From a checkpoint of a small transformer trained on Wikipedia.
Size: 13 layers, 6 heads of 32, vocabulary 919, 6.14M parameters.
Architecture: rotary positions, untied embeddings.
MLP neurons of a small language model. Each row is named by its layer, matrix (up: input weights) and neuron, and shows model dimensions 64-159. Each number is 200 + 30 x the weight over its row's rms, rounded and kept within 0 to 999.
After each neuron's rows, "fires after" lists the tokens most often just before its 100 highest values on Wikipedia text that the model never trained on. A number after a token or word is its count.

L6.up483,191,194,132,187,175,221,201,176,206,193,205,208,249,225,227,186,196,194,219,154,190,180,230,156,201,219,207,196,197,245,236,276,189,189,228,170,238,159,217,148,214,179,198,206,230,229,204,224,140,205,208,237,256,249,152,249,235,152,188,167,276,198,214,215,223,161,164,209,170,213,164,172,201,219,203,220,227,186,235,240,187,243,210,206,184,166,245,185,197,247,214,207,139,174,149,271
fires after: " M" 19, " m" 16, "am" 6, " h" 5, " H" 5, "M" 4

L9.up721,186,184,235,161,212,186,190,180,218,169,220,193,221,166,160,193,205,192,223,229,144,187,171,200,198,134,197,213,236,192,192,245,214,136,219,234,185,140,226,170,212,189,212,194,190,233,243,191,124,204,176,260,229,204,216,185,174,263,207,191,157,218,190,212,230,227,185,230,251,228,210,192,207,203,236,203,202,234,188,199,216,206,209,208,211,180,232,202,165,244,248,183,242,189,136,192
fires after: "\n" 35, "-" 8, " T" 4, "l" 4, "le" 4

L5.up475,235,170,205,181,185,222,153,190,191,157,145,187,200,194,176,239,208,218,241,180,165,212,195,217,180,174,210,169,222,230,222,197,173,247,232,230,128,209,183,275,222,162,199,211,233,217,196,246,245,202,193,194,173,99,207,226,205,193,277,192,230,177,208,258,171,159,203,233,238,169,178,212,259,174,253,223,189,196,144,232,171,179,219,189,210,179,162,156,185,214,197,208,187,215,227,200
fires after: " d" 22, " v" 17, " ex" 11, "au" 8, "ss" 7, " " 5

L7.up332,207,244,217,217,176,230,196,210,184,198,177,224,194,230,218,214,237,184,206,188,186,174,242,168,194,183,178,247,186,155,188,169,178,151,191,182,140,191,181,181,178,265,222,205,213,248,219,206,193,243,192,221,192,252,224,224,200,177,173,225,274,241,216,195,183,221,215,195,213,231,231,167,214,226,213,223,213,233,156,176,237,245,194,228,188,193,184,221,206,175,190,203,241,191,219,176
fires after: " c" 34, " C" 22, "c" 18, "re" 9, "C" 4

L5.up744,175,261,172,177,131,190,209,180,230,179,203,225,199,226,172,212,215,249,181,218,208,179,162,141,188,187,220,253,194,255,243,181,206,141,199,240,194,152,197,162,170,214,190,178,166,188,178,161,162,209,198,186,232,202,194,245,271,184,176,177,220,255,188,223,227,228,228,232,219,220,183,225,181,151,196,232,189,179,215,181,184,214,195,208,150,196,204,180,158,163,242,221,165,156,218,239
fires after: " m" 42, " M" 30, "em" 9, " p" 6

L9.up718,237,173,256,218,169,204,233,160,201,167,280,183,147,195,197,215,192,214,211,216,230,231,164,165,200,159,186,215,174,238,171,220,175,172,211,178,197,192,171,221,211,188,203,208,201,211,236,207,196,191,170,205,195,245,188,193,178,187,202,210,159,231,202,228,227,217,204,206,204,213,199,164,194,202,164,186,169,203,147,150,205,206,248,184,207,166,187,196,236,215,163,181,189,193,263,228
fires after: "m" 28, "l" 9, "it" 7, "em" 4, "g" 4

L6.up161,215,175,136,200,200,215,153,169,139,166,211,183,191,212,232,230,237,214,236,196,166,170,210,206,183,180,141,204,212,199,187,211,166,178,206,212,169,176,146,167,208,236,130,246,220,212,203,174,187,219,182,227,173,151,186,244,229,176,261,200,123,240,172,237,176,177,179,203,224,219,193,219,179,229,190,201,247,192,144,207,230,186,220,203,171,198,218,270,216,201,221,202,170,227,237,217
fires after: "em" 12, "m" 10, " m" 9, "p" 8, "b" 7, "v" 7

L5.up664,223,144,181,223,165,108,208,169,238,199,198,208,203,222,186,225,155,216,216,196,179,179,217,207,182,186,164,210,163,196,194,175,209,278,171,213,246,212,211,244,209,181,235,275,167,205,130,137,147,192,173,248,187,187,232,219,221,183,154,211,194,209,205,268,217,194,202,202,229,199,190,221,249,223,159,231,223,206,216,223,199,165,191,204,266,159,228,178,171,220,233,254,191,199,208,195
fires after: " qu" 20, " P" 14, " Q" 13, "U" 10, " p" 8, "==" 6

L10.up136,226,154,165,143,153,180,207,217,138,212,197,217,191,201,201,219,192,194,233,180,196,230,214,230,182,208,134,210,225,232,177,140,210,199,207,213,225,167,183,240,185,160,166,208,187,203,221,138,233,166,180,214,173,269,163,247,235,213,199,182,197,150,256,265,219,204,175,197,192,192,171,206,209,216,287,170,240,163,164,222,213,167,202,165,200,176,194,205,182,232,228,199,182,224,205,189
fires after: " sp" 11, " f" 11, "\\" 10, "ow" 8, " F" 8, " w" 7

L5.up324,165,205,203,179,184,215,130,195,149,242,162,197,248,229,169,235,146,183,178,250,216,260,142,182,181,216,192,174,191,206,180,191,198,238,146,185,244,191,164,261,208,243,195,206,201,230,193,204,213,199,185,210,229,198,232,226,242,220,212,211,247,224,252,157,208,191,166,189,205,181,204,217,211,187,208,261,170,219,206,185,203,155,230,203,236,180,208,195,200,129,188,241,202,162,228,216
fires after: " St" 18, " L" 11, " st" 10, " pro" 8, " pr" 8, " H" 7

L5.up102,226,198,218,138,172,219,196,148,173,207,176,206,183,206,228,232,211,176,208,242,251,156,162,157,239,201,160,230,167,183,237,184,202,178,214,151,209,177,237,158,204,246,245,216,209,222,204,185,211,201,187,193,180,283,179,198,153,182,189,184,218,210,145,175,168,188,155,237,262,206,197,231,188,197,240,265,169,220,185,236,245,153,216,146,180,200,200,226,171,228,180,182,205,149,205,158
fires after: "," 47, " Th" 21, "h" 4, "7" 4

L5.up15,156,188,186,165,176,190,148,174,208,200,216,185,245,213,183,166,158,190,234,221,160,240,194,181,223,178,235,156,150,196,151,202,298,189,204,202,180,213,199,213,212,203,214,205,195,162,203,167,220,184,179,219,197,232,182,192,170,206,257,159,211,195,208,227,206,243,180,183,221,192,283,174,214,212,191,197,151,216,216,198,162,251,191,225,202,200,207,187,216,174,193,156,218,220,243,174
fires after: " P" 26, "it" 17, " p" 17, " serv" 7, " N" 6, "P" 4

L6.up454,145,255,195,194,235,198,206,189,203,150,170,182,215,207,177,186,226,212,210,191,197,214,186,256,155,170,271,196,234,206,172,200,207,275,265,148,236,215,200,220,189,212,199,221,167,301,174,252,195,221,223,153,169,200,178,183,209,188,179,216,164,178,149,138,203,217,199,164,252,152,242,230,297,198,224,225,191,205,222,150,212,229,236,164,247,210,215,205,193,152,151,199,193,193,194,196
fires after: "i" 22, " R" 9, "ro" 8, "en" 8, "ge" 5, " e" 5

L5.up234,221,186,169,207,182,197,206,224,226,205,176,186,118,188,222,185,170,153,187,258,206,180,203,167,164,129,213,205,240,180,223,189,209,199,242,164,217,249,196,188,164,260,213,169,244,158,145,145,231,168,192,220,142,194,194,232,205,221,206,190,233,215,237,187,213,175,200,189,194,229,178,194,174,235,224,195,196,197,212,191,186,202,121,162,228,226,193,198,239,218,235,183,253,187,204,157
fires after: " A" 38, " M" 20, " m" 19, " B" 7, "A" 4, " the" 4

L5.up131,184,200,200,168,178,194,213,256,146,194,189,186,209,251,188,200,248,200,201,243,213,210,250,212,244,181,144,198,180,216,177,174,159,227,240,243,187,210,150,144,177,251,199,225,220,196,191,238,213,187,194,245,187,227,198,191,210,220,173,169,262,167,201,168,213,206,216,227,211,248,130,222,212,196,169,160,273,203,184,212,202,209,186,146,202,186,204,239,182,223,218,251,205,196,162,207
fires after: " h" 20, "h" 16, " y" 13, "H" 12, "y" 8

L3.up110,200,216,181,191,149,166,226,185,217,177,186,205,153,255,176,207,183,213,216,201,208,174,202,241,130,159,187,191,178,219,191,177,198,198,193,205,253,207,168,265,148,197,149,168,215,247,220,169,193,214,229,219,167,211,170,230,211,135,158,223,258,212,226,208,145,222,209,188,203,203,173,212,219,176,246,202,197,191,255,219,176,117,198,208,200,152,182,181,221,234,146,201,231,143,223,187
fires after: "um" 42, " gr" 18, " Gr" 10, "ac" 10, " c" 8

L6.up691,201,161,200,182,163,189,229,193,200,159,164,173,166,202,203,164,146,221,210,125,169,188,155,157,164,185,197,215,217,215,238,225,179,242,191,207,165,159,169,233,218,269,177,187,234,154,192,238,232,189,178,198,197,163,148,181,190,253,190,158,194,226,206,248,263,220,227,175,161,216,181,207,250,193,211,220,198,163,254,179,198,199,197,169,154,193,194,166,183,177,205,180,196,213,244,191
fires after: " w" 12, " In" 12, "ru" 10, "B" 7, "ou" 7, "on" 6

L6.up396,200,257,183,140,214,190,205,201,245,167,222,179,224,188,239,186,169,201,160,229,209,150,164,148,229,139,226,222,197,226,211,247,209,209,241,202,187,146,177,192,187,168,161,207,232,253,227,181,211,224,187,213,204,140,198,196,209,197,191,209,261,229,197,186,210,250,146,273,227,202,183,182,260,259,209,188,185,257,208,199,219,184,205,187,205,222,246,181,197,264,169,183,237,215,222,278
fires after: "-" 29, " P" 16, "ic" 13, " se" 10, " ele" 9, "ay" 5

L6.up290,221,197,200,243,210,193,210,217,253,193,157,204,207,198,196,234,196,250,197,215,179,218,203,197,175,219,167,149,237,214,203,174,208,157,203,223,213,251,151,165,185,141,205,243,160,176,215,178,159,182,231,170,202,147,217,194,221,170,222,221,249,156,231,250,163,257,183,221,219,197,189,189,257,202,237,221,167,165,174,190,206,190,191,159,231,144,186,225,168,204,155,214,195,205,211,195
fires after: " d" 19, " ex" 11, "al" 7, "ec" 7, "m" 6, "ic" 5

L3.up528,203,267,204,171,158,168,163,222,181,162,201,209,189,189,216,176,249,196,180,153,165,197,195,215,221,156,123,219,233,183,154,218,211,158,268,211,210,182,243,171,186,177,184,186,250,188,168,192,207,206,144,231,272,160,208,167,249,182,181,232,257,236,162,219,171,233,170,247,229,226,240,211,244,177,207,153,212,225,221,190,229,225,202,160,213,128,215,234,152,227,189,199,217,162,152,243
fires after: "-" 17, "ort" 10, " T" 9, "ig" 7, " P" 7, " t" 7

L5.up388,200,262,171,178,141,164,239,249,220,188,244,221,189,254,204,226,202,247,215,191,196,204,243,221,203,224,153,165,247,223,208,186,190,154,192,205,274,177,124,149,151,225,189,200,234,233,230,188,183,171,220,213,176,232,220,243,178,214,195,222,190,214,181,166,180,198,203,197,299,177,200,199,209,175,231,177,174,154,169,203,160,188,189,185,150,213,204,183,233,184,230,239,170,182,222,170
fires after: "th" 21, "um" 17, " c" 14, "ar" 12, "ath" 4, "C" 4

L3.up240,165,212,177,245,241,164,215,225,227,200,203,170,208,189,199,263,231,170,208,160,219,164,240,167,270,204,258,174,176,188,168,172,172,166,163,148,182,213,166,154,191,164,214,238,171,211,200,192,231,139,190,141,261,227,204,223,159,220,202,162,252,226,211,207,226,188,183,172,239,179,203,217,214,190,204,204,207,197,217,246,174,228,201,221,190,222,210,222,218,180,194,177,222,171,194,204
fires after: "ap" 19, " c" 13, " m" 9, "ist" 8, "m" 7, "ol" 6

L5.up440,215,192,206,184,237,191,185,194,177,226,197,175,167,237,197,236,218,214,228,219,168,213,165,201,213,206,143,145,203,193,191,203,166,187,180,225,231,205,181,198,169,218,203,170,220,168,219,185,199,190,256,195,247,201,224,190,234,215,172,234,203,230,177,165,169,244,204,178,224,158,188,230,230,159,262,174,199,204,223,121,233,220,239,169,225,238,199,162,165,221,217,227,165,212,164,203
fires after: " p" 28, " le" 18, " l" 9, " L" 9, " Le" 9

L5.up604,233,217,198,213,178,158,157,227,204,245,191,222,193,213,263,199,238,249,237,199,204,261,197,147,213,151,194,212,173,186,227,197,234,163,149,153,255,226,178,156,142,251,224,184,189,174,159,201,183,210,166,225,166,198,229,205,152,201,226,201,220,160,204,217,220,252,227,195,204,230,162,220,185,198,211,194,184,172,214,224,183,194,194,181,238,251,179,246,219,177,254,180,195,228,158,197
fires after: " m" 41, " M" 14, " " 12, "m" 8, " f" 8, "om" 4

L5.up11,203,164,138,209,250,148,204,227,179,124,188,233,175,186,147,174,190,191,201,201,205,210,189,186,177,229,193,203,187,187,201,232,142,175,194,214,208,167,161,172,196,189,172,256,175,242,250,207,218,183,219,205,146,188,229,205,213,253,209,205,226,200,152,210,203,191,197,180,164,201,171,164,228,222,199,268,152,202,201,179,146,216,206,245,245,253,198,181,200,219,203,206,207,165,224,201
fires after: " a" 21, " c" 13, "c" 12, " C" 10, "ce" 5, " A" 5

L5.up275,256,172,203,189,254,253,183,212,242,158,224,181,184,192,230,173,228,195,227,179,223,194,175,177,242,190,181,222,229,217,218,180,201,231,203,251,197,235,96,252,204,212,160,180,206,203,227,218,297,221,196,217,251,185,198,242,212,190,191,162,136,193,212,202,201,207,216,192,181,242,176,205,209,219,174,239,186,206,196,171,223,190,224,199,235,198,201,186,192,217,163,223,203,225,168,174
fires after: " l" 19, " w" 16, " d" 11, " s" 6, "l" 6

L7.up146,205,170,208,182,151,215,220,306,198,156,160,190,156,240,185,188,176,151,205,162,219,222,160,166,205,223,185,188,178,163,177,199,212,239,214,160,215,211,194,185,205,203,136,162,204,220,165,244,231,216,258,192,241,219,157,215,210,238,188,206,211,135,234,146,183,155,224,143,154,195,202,205,229,169,216,144,179,189,185,193,209,193,191,207,176,221,201,204,212,196,209,192,213,225,209,215
fires after: " New" 16, "s" 13, "ron" 10, "-" 10, " ab" 9, " S" 9

L6.up6,250,213,178,228,197,236,201,208,198,211,179,176,244,244,205,197,198,158,205,193,195,248,191,154,156,204,176,201,211,170,174,154,210,170,273,231,184,217,140,173,247,204,201,194,169,233,180,228,146,139,255,235,175,181,207,159,215,184,200,222,220,191,210,222,130,161,235,223,231,143,189,219,226,196,188,157,166,213,205,212,205,172,185,143,230,120,200,169,158,221,221,242,231,193,174,158
fires after: " d" 24, " D" 11, "D" 8, "s" 7, "ly" 4

L3.up360,224,189,165,223,163,180,186,202,177,146,209,167,230,204,269,150,219,181,224,173,150,254,207,204,198,177,190,192,219,191,163,192,225,137,196,202,238,178,200,134,178,202,220,168,252,205,245,229,216,163,195,127,176,162,212,185,194,146,179,159,191,184,155,205,188,249,158,205,169,225,169,208,165,219,175,160,195,234,199,155,217,177,178,205,178,206,217,233,166,168,202,210,198,204,222,238
fires after: " c" 47, " g" 21, " t" 13, " dis" 4, "C" 4, " C" 4

L6.up65,207,210,184,181,163,244,225,206,192,214,276,178,200,202,243,170,226,201,253,191,234,217,263,167,244,177,185,235,200,239,207,166,239,220,237,249,151,248,206,202,173,204,185,199,215,199,190,194,271,239,203,186,270,243,219,206,247,188,199,212,200,173,179,196,197,206,214,182,192,210,159,227,244,195,181,218,147,234,192,192,254,265,206,164,239,179,219,222,194,223,203,191,161,206,201,199
fires after: " s" 62, " S" 26

L6.up525,232,213,141,230,215,192,210,177,247,183,185,148,209,186,181,237,210,189,268,245,181,185,192,213,225,152,185,174,193,155,212,216,180,187,219,217,209,196,174,150,173,213,244,204,170,199,230,234,217,153,251,151,180,214,260,168,199,167,255,142,211,219,126,141,216,197,163,201,214,229,163,188,170,187,229,226,203,272,200,180,226,246,154,198,212,183,238,219,180,241,171,194,180,195,211,217
fires after: " t" 19, " A" 14, "et" 12, " T" 9, " M" 9, " C" 7

L3.up86,175,199,242,220,170,195,233,233,188,215,201,196,129,225,232,168,187,163,243,192,172,217,164,148,254,206,219,174,167,184,199,191,187,176,207,208,151,211,204,230,200,237,218,188,220,204,178,226,227,203,178,159,184,244,157,143,225,203,198,181,205,234,240,189,220,127,240,218,176,156,247,160,204,179,218,168,235,183,197,177,234,179,185,174,144,219,215,171,231,198,156,196,188,164,267,265
fires after: "it" 21, " New" 20, "rib" 15, "ron" 12, "l" 6

L5.up176,164,202,211,208,233,180,134,196,211,209,199,179,227,256,99,224,225,236,223,210,188,196,191,236,232,218,166,187,175,163,152,233,173,210,210,110,241,227,241,192,163,234,241,216,160,236,193,181,204,228,180,207,158,212,171,176,149,208,227,191,225,181,213,218,182,194,206,223,184,186,225,167,199,200,169,214,184,215,161,239,190,210,239,196,242,132,212,203,246,201,164,170,258,240,201,212
fires after: " p" 25, "i" 17, "op" 12, "he" 8, " sp" 7

L10.up221,195,177,176,163,153,153,147,252,203,173,205,195,195,224,172,245,238,220,147,187,229,208,173,203,207,242,181,179,177,258,188,233,200,231,218,188,232,215,233,161,190,177,180,240,255,161,168,206,181,215,228,237,180,222,214,238,227,208,196,226,219,198,238,153,200,191,226,174,208,128,220,208,221,206,192,256,196,189,170,149,147,166,233,159,205,218,187,235,208,163,225,222,161,188,164,220
fires after: " d" 39, " D" 10, "b" 9, " in" 9, " con" 8, " ab" 6

L7.up545,180,154,161,249,166,211,177,197,223,180,183,193,193,198,149,205,187,202,213,193,235,170,176,152,122,199,203,233,206,194,199,203,212,220,218,161,203,214,171,152,184,200,207,256,207,227,176,187,205,212,185,199,242,264,181,216,176,199,177,168,204,186,220,160,210,166,178,241,205,191,182,214,177,203,201,253,216,221,228,201,199,195,229,177,252,120,211,172,139,191,191,200,169,193,210,201
fires after: " m" 14, " p" 14, " M" 8, " R" 8, "h" 6

L7.up418,161,195,206,180,200,216,222,152,218,173,186,224,177,202,201,247,246,237,192,189,195,186,231,225,213,165,193,219,184,195,191,213,201,165,186,207,237,194,161,193,186,232,176,213,172,220,163,199,189,183,178,186,208,145,227,274,247,181,199,189,217,224,192,191,196,172,238,252,176,173,225,178,197,261,168,200,205,207,193,234,216,212,177,180,234,172,211,217,241,138,154,198,198,215,240,185
fires after: "m" 20, "am" 18, " m" 12, "oc" 4, "ph" 4

L5.up339,223,159,168,208,139,189,195,238,240,223,230,231,246,266,217,181,206,188,185,246,181,178,173,213,173,183,204,203,180,208,198,242,178,211,233,232,172,199,178,227,206,165,237,206,220,190,267,186,224,243,214,192,209,187,231,174,203,230,153,234,201,230,189,129,201,209,171,177,216,186,229,196,180,185,235,173,162,158,198,140,195,197,184,181,262,202,207,232,165,212,220,247,162,292,222,200
fires after: " le" 19, " Le" 12, " se" 12, " Se" 8, " He" 6, "e" 6

L6.up724,180,189,200,203,187,191,188,251,261,193,215,221,192,172,162,127,208,208,183,187,189,161,190,223,179,213,223,275,203,209,211,195,217,223,224,183,220,199,188,232,200,204,248,233,220,259,248,114,176,168,200,200,177,209,182,144,206,195,182,222,163,227,124,165,229,154,226,201,217,179,242,204,231,181,209,176,205,192,167,203,196,204,199,175,213,179,177,154,242,180,181,238,200,219,230,207
fires after: " le" 21, "e" 17, " ele" 11, " Le" 9, "le" 8

L7.up242,188,195,168,231,198,182,201,226,211,164,194,201,166,172,192,164,227,210,224,254,208,207,227,185,200,180,213,173,163,170,165,225,204,221,202,210,234,248,184,172,166,189,199,212,184,140,208,205,188,229,191,267,235,222,264,154,213,266,189,166,188,212,207,154,194,169,164,161,138,202,203,238,189,211,195,274,175,195,145,189,169,193,242,159,214,242,215,179,257,188,162,196,201,189,183,195
fires after: " pro" 16, " A" 12, " en" 8, " he" 8, " D" 7, " ab" 4

L6.up416,179,241,166,179,209,186,192,201,188,192,201,227,197,231,167,245,197,221,193,245,238,237,208,187,153,250,215,205,224,158,214,215,183,185,206,254,233,173,209,220,172,168,144,206,194,193,172,205,233,204,230,171,203,177,221,197,196,173,214,116,231,194,205,157,186,252,185,202,208,168,194,230,218,231,247,195,228,102,144,137,193,177,191,205,182,225,198,200,254,190,151,242,195,164,158,164
fires after: " N" 22, " n" 13, "{" 7, "ign" 5, "N" 5

L3.up752,167,170,158,235,203,214,197,171,177,183,172,170,215,215,188,227,159,153,236,223,197,170,223,148,247,158,145,203,172,190,179,224,203,225,183,235,193,196,169,133,176,194,172,206,182,207,187,154,156,191,148,234,165,180,195,206,202,206,242,169,231,236,196,235,181,250,210,193,211,192,259,215,200,191,224,213,190,238,162,227,189,222,230,147,196,162,184,168,208,233,206,207,223,188,170,204
fires after: " p" 11, "ep" 11, "p" 10, " Ch" 9, " m" 6, " st" 6

L7.up503,175,171,155,192,229,186,178,187,217,199,214,178,177,236,211,252,239,216,168,225,207,171,225,237,169,254,192,203,254,168,199,182,132,187,204,196,207,190,198,224,190,210,187,233,167,190,211,210,222,235,188,198,196,189,240,178,204,225,183,227,140,192,188,183,199,213,201,162,255,219,205,203,252,210,222,197,173,195,203,202,261,216,229,162,205,197,175,172,204,184,203,194,116,159,197,216
fires after: " R" 24, "l" 21, "el" 8, "R" 8, "eb" 7, "ro" 6

L10.up135,172,235,211,198,244,184,195,192,221,203,220,217,226,235,218,232,288,180,246,192,188,196,130,209,187,219,198,153,317,226,180,170,233,178,204,229,217,155,206,181,230,252,189,133,174,205,220,211,190,186,159,165,210,226,242,198,188,237,189,180,182,232,211,204,185,164,253,192,163,177,216,210,149,154,194,232,224,273,206,186,248,225,215,181,216,148,202,123,210,176,200,225,176,225,210,225
fires after: " f" 14, " L" 12, " l" 10, " b" 10, "e" 8

L5.up760,185,162,174,181,227,217,172,226,231,203,152,253,230,209,221,224,207,228,154,223,226,183,201,186,110,172,227,259,193,148,217,236,259,178,212,196,211,226,211,254,180,174,214,223,175,212,206,193,204,227,166,234,197,225,228,242,156,223,185,225,243,243,275,221,184,125,211,162,202,180,166,183,247,197,183,195,234,191,151,210,227,243,215,257,228,229,159,212,213,265,211,199,234,186,203,200
fires after: " A" 21, " c" 14, "ce" 10, " res" 7, " S" 7, " a" 6

L6.up142,225,160,227,231,184,206,180,236,252,207,186,222,143,201,174,197,208,204,210,201,202,254,207,184,232,194,175,170,201,207,142,198,259,247,207,210,219,228,211,167,245,178,192,237,193,220,199,215,228,250,208,234,185,195,179,155,189,183,256,159,183,173,174,235,187,207,213,209,193,186,234,170,252,192,177,153,147,223,172,148,214,173,139,182,208,160,206,192,199,202,213,208,218,186,266,220
fires after: "p" 28, " p" 13, "ut" 8, "\n\n" 6, "it" 4

L10.up766,209,219,161,203,172,163,183,229,212,192,178,175,230,243,241,220,214,190,218,183,213,235,159,201,172,206,160,186,199,157,206,170,247,203,174,210,169,195,198,213,226,216,201,181,181,168,181,197,196,196,177,223,214,178,140,213,164,116,188,197,203,246,170,197,196,183,170,239,235,169,181,197,170,188,224,161,228,201,162,190,201,192,187,125,224,160,187,190,202,218,191,186,188,143,201,231
fires after: " d" 17, " L" 15, " v" 11, " E" 8, " D" 6, " " 5

L5.up270,195,215,146,171,211,213,161,248,172,210,172,203,210,193,235,179,202,207,214,172,231,202,193,176,145,196,225,178,208,192,203,165,245,157,233,174,263,184,221,183,173,204,118,185,228,214,238,232,183,200,192,243,222,201,213,247,223,186,188,177,196,219,238,151,160,212,231,243,222,153,200,191,135,240,266,206,195,183,203,202,158,171,175,222,217,248,238,242,224,175,184,194,182,240,186,204
fires after: "c" 17, " n" 12, " N" 9, " st" 9, "ph" 8

L5.up718,228,170,171,225,195,202,155,220,168,137,212,194,206,150,262,168,220,237,272,163,197,199,159,204,218,218,217,179,199,184,203,179,228,157,194,178,239,229,238,181,186,146,244,226,217,178,183,142,134,198,210,211,213,205,164,160,158,166,203,177,202,231,211,146,260,223,190,215,170,192,171,205,151,221,235,199,214,198,206,215,193,265,193,197,177,223,216,227,215,198,281,190,191,189,175,187
fires after: " m" 22, "it" 16, " " 15, " K" 13, " M" 8, " O" 4

L6.up349,165,256,264,212,181,167,180,260,177,235,142,242,194,249,237,233,189,257,208,168,230,200,225,237,228,211,211,224,156,243,233,194,213,213,172,150,219,203,178,186,180,180,220,216,147,179,218,170,179,143,206,213,175,224,192,158,196,209,219,207,261,230,237,206,225,235,213,226,154,197,166,200,197,189,181,273,194,227,168,204,163,170,193,208,202,221,261,196,230,178,195,188,152,224,203,256
fires after: " m" 34, " st" 12, " M" 6, "C" 6, " St" 5

L5.up379,154,233,232,215,176,197,148,208,230,181,213,184,178,218,194,211,211,223,160,248,196,226,198,225,223,182,172,162,209,220,188,199,207,219,216,146,196,201,205,193,211,240,194,225,206,271,144,182,217,224,252,195,135,151,237,181,162,215,214,171,186,198,193,195,146,268,210,224,141,232,252,227,209,167,150,219,250,214,217,214,222,208,249,208,233,195,257,242,187,202,180,184,203,225,214,198
fires after: " P" 33, " p" 24, "i" 13, " comp" 11, "P" 6, "p" 4

L6.up735,133,209,223,199,123,216,207,224,209,242,203,229,219,228,197,234,210,200,189,187,209,236,224,160,169,206,203,190,194,202,196,207,146,238,183,196,222,211,222,252,151,209,205,210,224,231,197,214,189,225,199,214,184,141,214,223,220,231,218,195,242,176,279,176,184,192,262,268,224,206,217,219,151,176,235,268,205,240,156,234,146,193,253,240,230,172,255,183,181,179,250,232,223,220,194,220
fires after: " st" 10, " R" 9, "H" 9, " r" 8, "_" 8, " St" 7

L5.up684,190,213,210,224,198,171,187,221,225,210,180,199,251,192,238,234,226,172,186,185,178,201,133,178,219,198,207,177,202,233,185,238,260,205,243,206,209,139,187,175,212,157,146,131,191,236,214,169,182,167,208,221,221,224,171,183,228,228,182,217,208,265,254,167,229,193,250,151,146,206,200,219,202,264,160,169,207,237,152,218,213,247,202,183,192,249,215,227,225,275,211,168,136,217,255,214
fires after: " l" 19, " L" 12, " h" 7, "ist" 5, "%" 4, "l" 4

L5.up506,218,183,213,171,176,222,172,202,220,202,204,143,203,187,262,207,181,195,192,242,266,212,172,142,214,222,218,206,174,190,217,180,192,199,148,177,273,201,188,178,177,237,226,252,290,200,240,213,166,101,217,191,187,239,211,167,168,178,170,223,198,156,183,202,201,250,177,213,228,194,173,213,198,201,211,224,182,179,242,227,197,238,202,191,155,194,246,189,203,236,207,160,151,159,209,228
fires after: " Th" 32, " c" 8, "h" 7, " wh" 6, " th" 4, "," 4

L9.up450,172,166,182,184,170,179,198,190,233,201,185,234,209,158,231,212,158,146,172,203,179,190,159,153,187,179,215,225,154,187,164,213,230,215,182,226,222,211,209,216,186,254,226,199,127,188,196,134,215,204,224,273,251,171,233,163,218,206,185,220,213,196,231,189,204,175,175,206,200,192,222,228,201,134,182,203,207,227,176,212,223,189,191,167,224,225,222,96,211,220,184,171,234,226,212,254
fires after: " P" 20, " E" 19, " e" 14, " p" 13, "E" 5

L3.up259,215,177,249,196,199,146,185,197,164,213,191,171,230,216,177,208,176,182,164,188,208,159,146,151,259,221,148,188,211,215,195,200,191,213,257,212,196,210,182,177,198,161,248,182,145,176,152,197,217,206,232,183,282,181,175,219,179,191,157,230,234,231,193,173,225,187,205,185,195,221,132,233,207,157,163,265,209,217,185,210,161,147,196,198,237,130,163,162,177,189,181,227,211,224,249,235
fires after: " d" 20, " D" 17, " g" 10, " ind" 8, " act" 8, "r" 5

L10.up767,195,176,201,231,181,202,193,235,181,236,245,247,184,211,216,197,183,219,217,187,236,224,191,222,217,199,164,156,227,197,164,127,211,199,186,230,207,205,178,189,258,186,223,177,194,183,265,158,220,155,206,206,232,231,218,174,192,185,238,236,176,193,174,159,206,202,154,193,161,204,157,188,200,196,208,239,212,202,205,227,156,179,211,151,215,202,247,208,171,248,247,223,253,183,189,222
fires after: " K" 14, " f" 13, " Th" 9, " h" 7, "k" 6, " w" 5

L6.up246,188,176,150,183,168,171,152,188,168,186,179,217,237,219,177,170,191,207,204,182,205,174,242,252,223,202,158,141,212,192,199,156,234,218,207,216,146,195,183,216,153,223,219,184,210,225,147,179,180,240,218,205,232,219,231,265,171,201,185,293,220,203,164,196,181,195,220,231,256,207,216,251,204,200,234,240,212,198,258,215,134,233,189,202,254,178,169,170,180,141,220,177,195,224,224,229
fires after: " D" 15, " de" 14, " d" 12, "ant" 12, " f" 6, "d" 6

L5.up692,248,151,180,210,252,157,207,231,141,231,218,162,235,193,192,189,194,142,246,203,181,232,197,169,223,203,230,229,211,164,174,244,209,221,268,168,206,261,156,172,166,216,261,175,189,182,167,220,192,168,205,166,148,117,170,229,176,171,223,200,244,194,206,207,169,167,238,181,207,234,205,198,246,193,217,262,163,179,231,187,166,215,190,194,200,128,153,173,191,238,183,210,192,194,263,225
fires after: " d" 16, " t" 16, " g" 14, " m" 12, " T" 10, "re" 6

L5.up323,187,190,183,180,232,172,160,211,193,180,173,221,181,199,220,239,238,189,176,199,234,212,204,160,207,196,178,170,201,152,181,173,191,169,193,230,217,233,112,188,157,166,200,236,148,224,230,158,179,237,208,203,199,207,228,229,178,254,162,195,248,260,198,226,198,187,201,170,222,214,226,218,184,222,238,287,217,245,202,169,181,249,186,198,239,230,181,199,188,225,197,178,212,147,196,181
fires after: " c" 25, " m" 18, "ce" 11, " C" 9, "m" 7, "em" 6